{"vocab_size": 8192, "norm_eps": 1e-05, "qk_norm": false, "attn_scale": 0.125, "bias": "none", "init_std_o": 0.00486, "init_std_down": 0.00318, "lr": 0.00156, "decay_fraction": 0.849, "decay_shape": "linear", "train_tokens": 1247000000, "steps": 3041}
MLP neurons of a small language model. Each row is named by its layer, matrix (gate and up: input weights) and neuron, and shows model dimensions 96-287. Each number is 500 + 25 x the weight over its row's rms, rounded and kept within 0 to 999. Numbers have three digits each. A neuron's up and down rows have the sign that makes its largest values positive.
After each neuron's rows, "fires after" lists the tokens most often just before its 100 highest values on Wikipedia text that the model never trained on; "fires in" lists the words (lower case) most often at its 100 highest values on Wikipedia text that the model never trained on.

L3.gate195:498506448512531532461493493503506508527533531535502511527487492473472555465538480494541480521543465456475511486472499501526478477527497522483500488516482491512499453518517488479510500483437504528498514466444541495493459438495535492495480554517485497509451531550477511490491519508476458481466480530483478505476521508516499439474545496542495489494523497525505450480512513470494487463516470496508521507477508530505488497486497542516536489524542522540510488523521524506509496530492516520488470500524508496526532500525521518468472531470510535470545442548529511512529503542516492455
L3.up195:515476459516499489514440501493514482494462524533516507488517495534518539471491480470479487499511548487487497482468510494507503516540498512496537497466480475534482451502523498494520485501507541525501497439448555510514470506511474518494536497475461507514497508510465509489472527521472456515494481516533480501501482523479511475515487459540511487519510487450522455477559522516508515494538475474510537484552512475446490527499527496525508507535495483537494485478497508509489474537459581502482486503515545498517518503552526479483486480543511483485517472518498455501492492511530480469
fires after: " ", " (", "|", " SC"
fires in: "2020", "2021", "2022", "2023", "2024", "2025"

L4.gate570:520507477523491486489478480495491497507526481471517508503476530497453458502483474501490496452476438549544486509493534493457464471488467500508532524510423454491513505541499542473458465509490490517508405522480512514522522493453529504515472524493499486491455554565481497524491513470472487459460511467568524507475490494513494471524509518518482483488485527495490524484472503540534526504484511501495464508487465476516475468505533509457474526481517463474539493484517516503540535481482502497474474521518504524503506533506467498521516481527510470456482513478525484520467522524523474511
L4.up570:489472490454530473464497503517492514476499489496516523500496485490524480538535510474531524509563506461536495498497503473499496460511499479473476500509464529506505514478505521509523466480534500518535510531448502489497524572488521491466497485515531475496482524443477521491480504497525511476493564493478505507486479472526498521517513468478470492458446500467500499501507503469504448532562517512501507499476499541546500447488531496550512523530512512488489444507482477504474496486530512493478521534519459549443492462543489511519486512477516517490483505487527538505528486484469504565
fires after: " ", " |"
fires in: "0", "real"

L8.gate696:503473498519496520449518525467484495514472484460520501481451517507494500514503468506511468471510544526517496507530538488511492467502506509539483511480490490518488504508532519497442504527478496512467527508537503523527580522494488511502471502459483507515515508500486478500484502548496501539497513537498453484510472515506489530542517522454499515539484458516498492454514497464541525506544482463463510489477479503552518455465490423533479465496498488488489498504511514492483500519547516472529481477526499443486507478512467491498538511515527498501499467526492532566482485500513518516
L8.up696:475477519497557541482507498487512518508523526441477545500453489552511498514425523514519472467556477519519455502458553517497498514495471483491523480452474500532449518502498490516475501513566488523502488477523524489523446552503534500528508466485542506501448466495549491511522494472478488501522474452463499553508493498510499520498522503526501536506524481498447506508540485483488494483499467526519472511507510478563464515483516531496539467507479527486518487502491550513502527531494531513521483473487489511461503532531487503517522505517529504537477494530505513511555539472522511544
fires after: ",", " the", " nuc"
fires in: "which", "with", "only", "all", "both", "nuclear"

L8.gate263:481515496552496500522518480507513468491507450514503502504512524517548480523512559525516477491524437489566507492486509521460526480512512502480478495477512511505513495495504467481486516491503497477483468501503573503488521486522463510495483505509541481477453444476511474468469458517495453541468539470515488476513457539508504477495518468539473464511509558502533482494509513481521513523488543511469490506499486489460465493502527481490518479524555461527500490514463507517530514505469497518521472467517511460515515485480508494513506489493539507515495521505475500496510507542495484478
L8.up263:497532517546511480531502554513487475495493500497493487491495545517484518532498512516494524475482494515496519528525503475503508470473519493478502482481537493487485462502488505510444494506490483491545489463519498528450522493515505495509506487452489464486508487489543555537493534502550447533537455514509464496515489535515478481502507519532499472467487472469482490504488500508425521512508555543513502544450447514487529497489492481520507465479523533568527538546505489514537482509483465488512504519513479478460488473494497509529458481539490475458478460561549469501497494524504448509
fires after: " the"
fires in: "most", "first", "only", "main"

L6.gate503:499540506497478482490512506464527496481524555486510481522522449509472466469518505469482506526474455562531496519518492522513522493489485513463468490495462528512488497511509501483482519474513485560505501536535502526505493524549494525514487536493466512490515537506474477445534474497494484517519429491526494510549488449490532559466488512469503498528504545502493522512513497517502531548493528477487497472467493478464478496496505564451480524552555514481468484486499526489506518506495482487494536485512531472510518536477481517476532427528511477469551472528511514500471458479482490492
L6.up503:442528495518473480521491439509512521443535501522502488519489496494495468499475491529523493456528499487482529484515490458544517549477486517495502506515475527472490488528448481500482518524511488472519499490502464477538511484517471466530492498474470436554516503504513487507523496519496515528514508474517489524480497535502518477520470493516498548520518519459554486538499507540464496513466513444484520474480535489468522478504524550490524509529470514444500492498499496502486473502492534521493517526503499523529517446518497474522510445530496480479473527538524508507507473505543469528
fires after: " ", "–"
fires in: "0", "1", "2"

L4.gate530:539518505497479515514516499485497490500478485504480505474507530491505491498547563518513461528493491471522522468494509495488499464545484498485497498501524519501516499540495508544511502435498527505526497498529561496487501451528488502481522506523473445510493517521526456503537464471518515470491551565483478498490489485493493488524523481509502510527522511513503518519493491531457515519485491499484513476491471463488444496489517493532481481475549466485539474508474524536507482503513433496521493509501516478515493521529518510505481546477528492507517525533471518527499562455514506435
L4.up530:517527539471507494512474473522468491499468490544470479494504525461514494482528516531481448497472520515546516490514515472499476500494480455490472532468489494504502506549506523530499513492506527512517498511497527483485474483525488480482500508520458449484461516540547440518528464459525518504507522502461507540503477477507509485531549514489492485502517504553525508490476502560467479548491500487517484494515485485528473497499480469546497498479523508472529474525473527518498514480544455486544481502498512492506453503542509498470467513478459513486503560513483520527489523440520491442
fires after: ".", ".\n\n"
fires in: "in", "on", "for", "to", "at"

L4.gate818:488518529463487488453559525511554459560464526502498469521503495460503506530549539514514469499467471505528486457521530502483452510539506492520492527490479495478495515523484490505469513476454489450512501517473500472464513502539536503498524564535490481468463538509513492512492498486493496476477551517500475477460542518511486491535526517519511480509531493475492505510494515495512469477540504500498539487495480490533481508508504524517498478482551534511501544530515532466461519482510510470491513485500520482542463491500547468492510535483523508468526483481501513521517502520537501480
L4.up818:457513514482521513487532465456504499522475503498469528487529477513507502533471491506485472474493474495505464501434499514492494458553506473507547512521491512494455540497528509498451507491498518536506558475513482512497520512531507474465523480489467494468505479486547531523485535493448520519452533521540462475431536507477494498555509536535498466484529480462492509494478492483492475523507514500518505454470493517517505512500497484541529519560506506518496519536461507507465489476463547522530515469462511494501484466493492492490513498472551489504462479496472516515520502522446495429
fires after: " ", ".", " (", ".\n\n"
fires in: "a", "18", "born", "punches", "11", "an"

L2.gate698:481521542528548519491532476499501490496525535501522478510483487501471471465475482446513521517497515515496482448470530476480462527517486484492533495584508547532487535510497450507474480475516525502470489496495507477469481465520473560468450510497479489494504517509522520498504519534484520533478521508516509514460546466484475467499471555481486493473492472533520505512511500511512512493520466482542494491473511488497531495509479537474504517491490503511476525534498519461472485486527495479495486479485518497526529473492500560508484485479504447496493494467509505499456494472528540477
L2.up698:531537509455483555495505531536530524486524520490482533545531484496545500464498499468518517530442536489502508525515476506511501514533484493476497475485478510488512554539494492480498464438491517478457505452506487501527450498550468482477484523506481485462506542517448482508497510539471490496521486473481476526468488451537526501470502470499498509516506463504534531500481519498530488517521527497530479527465474513456473474527464504487522526511500534529490473516511486470470528529503497491480492453509499479566505498495477531513523498446506467479505483511464499455503501449511480511
fires after: " "
fires in: "0", "championship", "2", "on"

L2.gate841:547518497521509513527503523506468533496512499487518500536485529482441498488510487505499508468512450492514488504484542476517497483523493483560536487499509494496496498477498508513505471475470473504526480498524502469517523480472541505507527486480505525505497463512512512580512480500504511481506511549529455424542456471496484498554486483475488501496475483525448472496484519502492443495476495511517520534506493499514508510499495459549515493516529493480508508501510506469472534544514540501508512509473510482486509497531537540520514491481505518500490501524483520484485479498464473529
L2.up841:517538474441470509522525493465495547487520483462531492597496478525505485538501482492502457514525513529505475545519507518527523527527487495505538516469496493500490488515474485499520549504451477518517495487524554478506497466495528498491460527472527465477493455498517502540474531511503485461467456514475511462491544505531493507490468499518445514521459467485536539484495478463535505507528545442529495542495503487496477507480525474505456519495525526495478480495489476453499508498500485492520537477435493465518522532462526540507491546534505491502477509537510508499472466498461502517
fires after: "201", "202", "200", "199"
fires in: "2011", "2021", "2001", "2020", "2010", "1991"

L8.gate785:478509479500547538500527547494530488474490497456466479494526513482520476464494492485504543531492509495483522453459544503448544438494488479548500506510478544524507500508534529494443520487470517529528499502506521498478471482507519513507494508484477478541490503499500477524459442484517509449525490539507469501514499505523516504502540520525482479558531499510449487530464504517501495510496472500520502474475480554501495482488499535497512506537533503511508537509496489482493508503505496520469524509527480519467513451507494533482495552491505501510488519518548524503492471493538515503
L8.up785:476487489538522511526504523518525461532510518481475502546487507519485484461505480495470511513497482533510486491458506493508543511498519535473497533526460480486484511498491498508517497514440489485492557486543516515529513464551531489498518495499503527526449545513507474530487484514531516483505490539475510462492506568501498489567523552508497512488492495495506485512513497470529432495530475491467436493505486536547544510521526550542527484504459497468453450509475477513530527492486495500518491516460510505520520488468490518497552481469501495523510503538501522482512490486514474531
fires after: ",", ".", ".\n\n", " \""
fires in: "there", "with", "an", "a"

L4.gate331:489488559485538527459490495481506505475427504521471503512515500449485517535510515518480511501508510494502480485514523497460514560526484468524502480491508491476503504535498492510496484465467495484498470501503499488506524498478502502514499475466490455499523474510483462536468451456484455497517475531508524520487518508481507486510455491498455512508516450527514499501538509440479471458475498519477513478474460520491485478501483477510504487495522475489494477486509511522534514490536493524551475560479545494490500532517537478503490513522498544515522489483529486481524519505534514470
L4.up331:499495522434554547470498476495488497495426503510465499504531492475515524525502527514501520468465499487485510519504494486494478516487471459501495464473509497492514493497501487514515463490464544484511495498546477483473493495477512531504502500468508490490542477544487524508496507479509486506484495543476517518501506468481485500488489454526486527496528489505485513516519505482459504481493493503469492485449504505463409460485488499483508519480523514522521503503519439517528478514497486492530478528518489511452444505539524523501513556445504556518554483458527504484482513490535560514
fires after: ".", ".\n\n", " "
fires in: "in", "she", "his"

L4.gate755:511528513484478520488506527490477493495524447466501502501461503480473470498502442500563539496515496519500474510500474523484480479515522522500546508483493484511525494516522477491518532510505538531458505514511536484459524477508501504517552490545525510503462533532508513536547527520492472502471478525534538501479510489543500493510473542539477454517497501508459487532469504518506499476512489497509502485481522491496487493496499497496487460452490527501510580488566535514513491534485500484496461542485483503478495504503498480475468511487522511531469490556522518482449480478503536485
L4.up755:514519487535509531549504495514510532480559541473518491517449462506507526534489499504481546478552460501504575497481495484535494541485467492514536499491513468481506503487466519454497512520484465526441515517467545503521489486483481494509538472490511468527469493499503501504436515494517440496506486488521494478535503518508488560442491544536481525492482497505529491499502513519522481539469496473491486488478507532512541515525482522463519517463443488494438512499513570490483529478509540488492496484539530509504497559499462442520504499505516497499495531493520465481532505502495479492
fires after: " ", " New", ",", "–", " ("
fires in: "york", "california", "2020", "2011", "2021", "2012"

L4.gate177:523510508487492479485479504517514475475511503477477519475542531479532496511499494536483510514482468507498517500531532469492480421515463518496493492501466505503506520524498526531477471493457539474491461517538503493478497519466478482519550493528542488429453486494526487479546498466467470501517523508477490495475522500528542509560536503498542518521530507503510528476485468507496465484571574464500499453475452458553462494545502528511473482481516522482486458504489515493509484461489436502497494479489508481516485487447513519484487494497541492495475540472480473481515495513565501484
L4.up177:526466506523471494510505469473562513495475449509506499477488511447478488565539481533488506528468527508499518522463463504498468477591492438496512489522514511518501514509511493548501513468506493476512491467509472474506507497491513525501525531540489489487519482539510504528567482502474516503511515523506446493515545470502496511522479525485476519513500493515516497491480499543503484472491512533504539497473506479540486518481507510540471485530533496496569529495479486522528469530490510499477494527486479452499530496524481482519492479503516520565480492558483479484498479540490518500
fires after: ".", ".\n\n"
fires in: "as", "according", "by", "with", "her", "in"

L3.gate603:468503519488472461531490494476469449527500511484493517472496463534494469561496530523469451487497492487523508493465508562490540525485489480530508481479499460469508515514507542533506525494516465496458495491531524484508467513512487494492494527467506492509498501507554497507519487458492492509540486471539506527434508468532500487467505513532563535478524510470499551517497459494473488520454519530479443505486506471526511506472525471497503478493541492524527479482511486473510465507474520524512509459481482482451491484511471460472525446511513523514504511517477520459519487505446481482
L3.up603:495488490581491516515522524517517463524502499511478547508510509465475457491512544472484477513509476531491479468458512507509517470483493473515467491434485465534502504544452518526526524530462478549490489528495510482506519472482468487533491530437484483512508463551513505449511488497470481515505515496483467484484550533477471436528521483516517535494504543526504438448514498485488484467542495439501519493535509479506497516511470523475522537485526483490477491512488520492485480507473524497496557459472467461507520453479485504477521558518561505502496482474504515512517511472506485534
fires after: " ", "–", "-"
fires in: "18", "21", "15", "19", "1"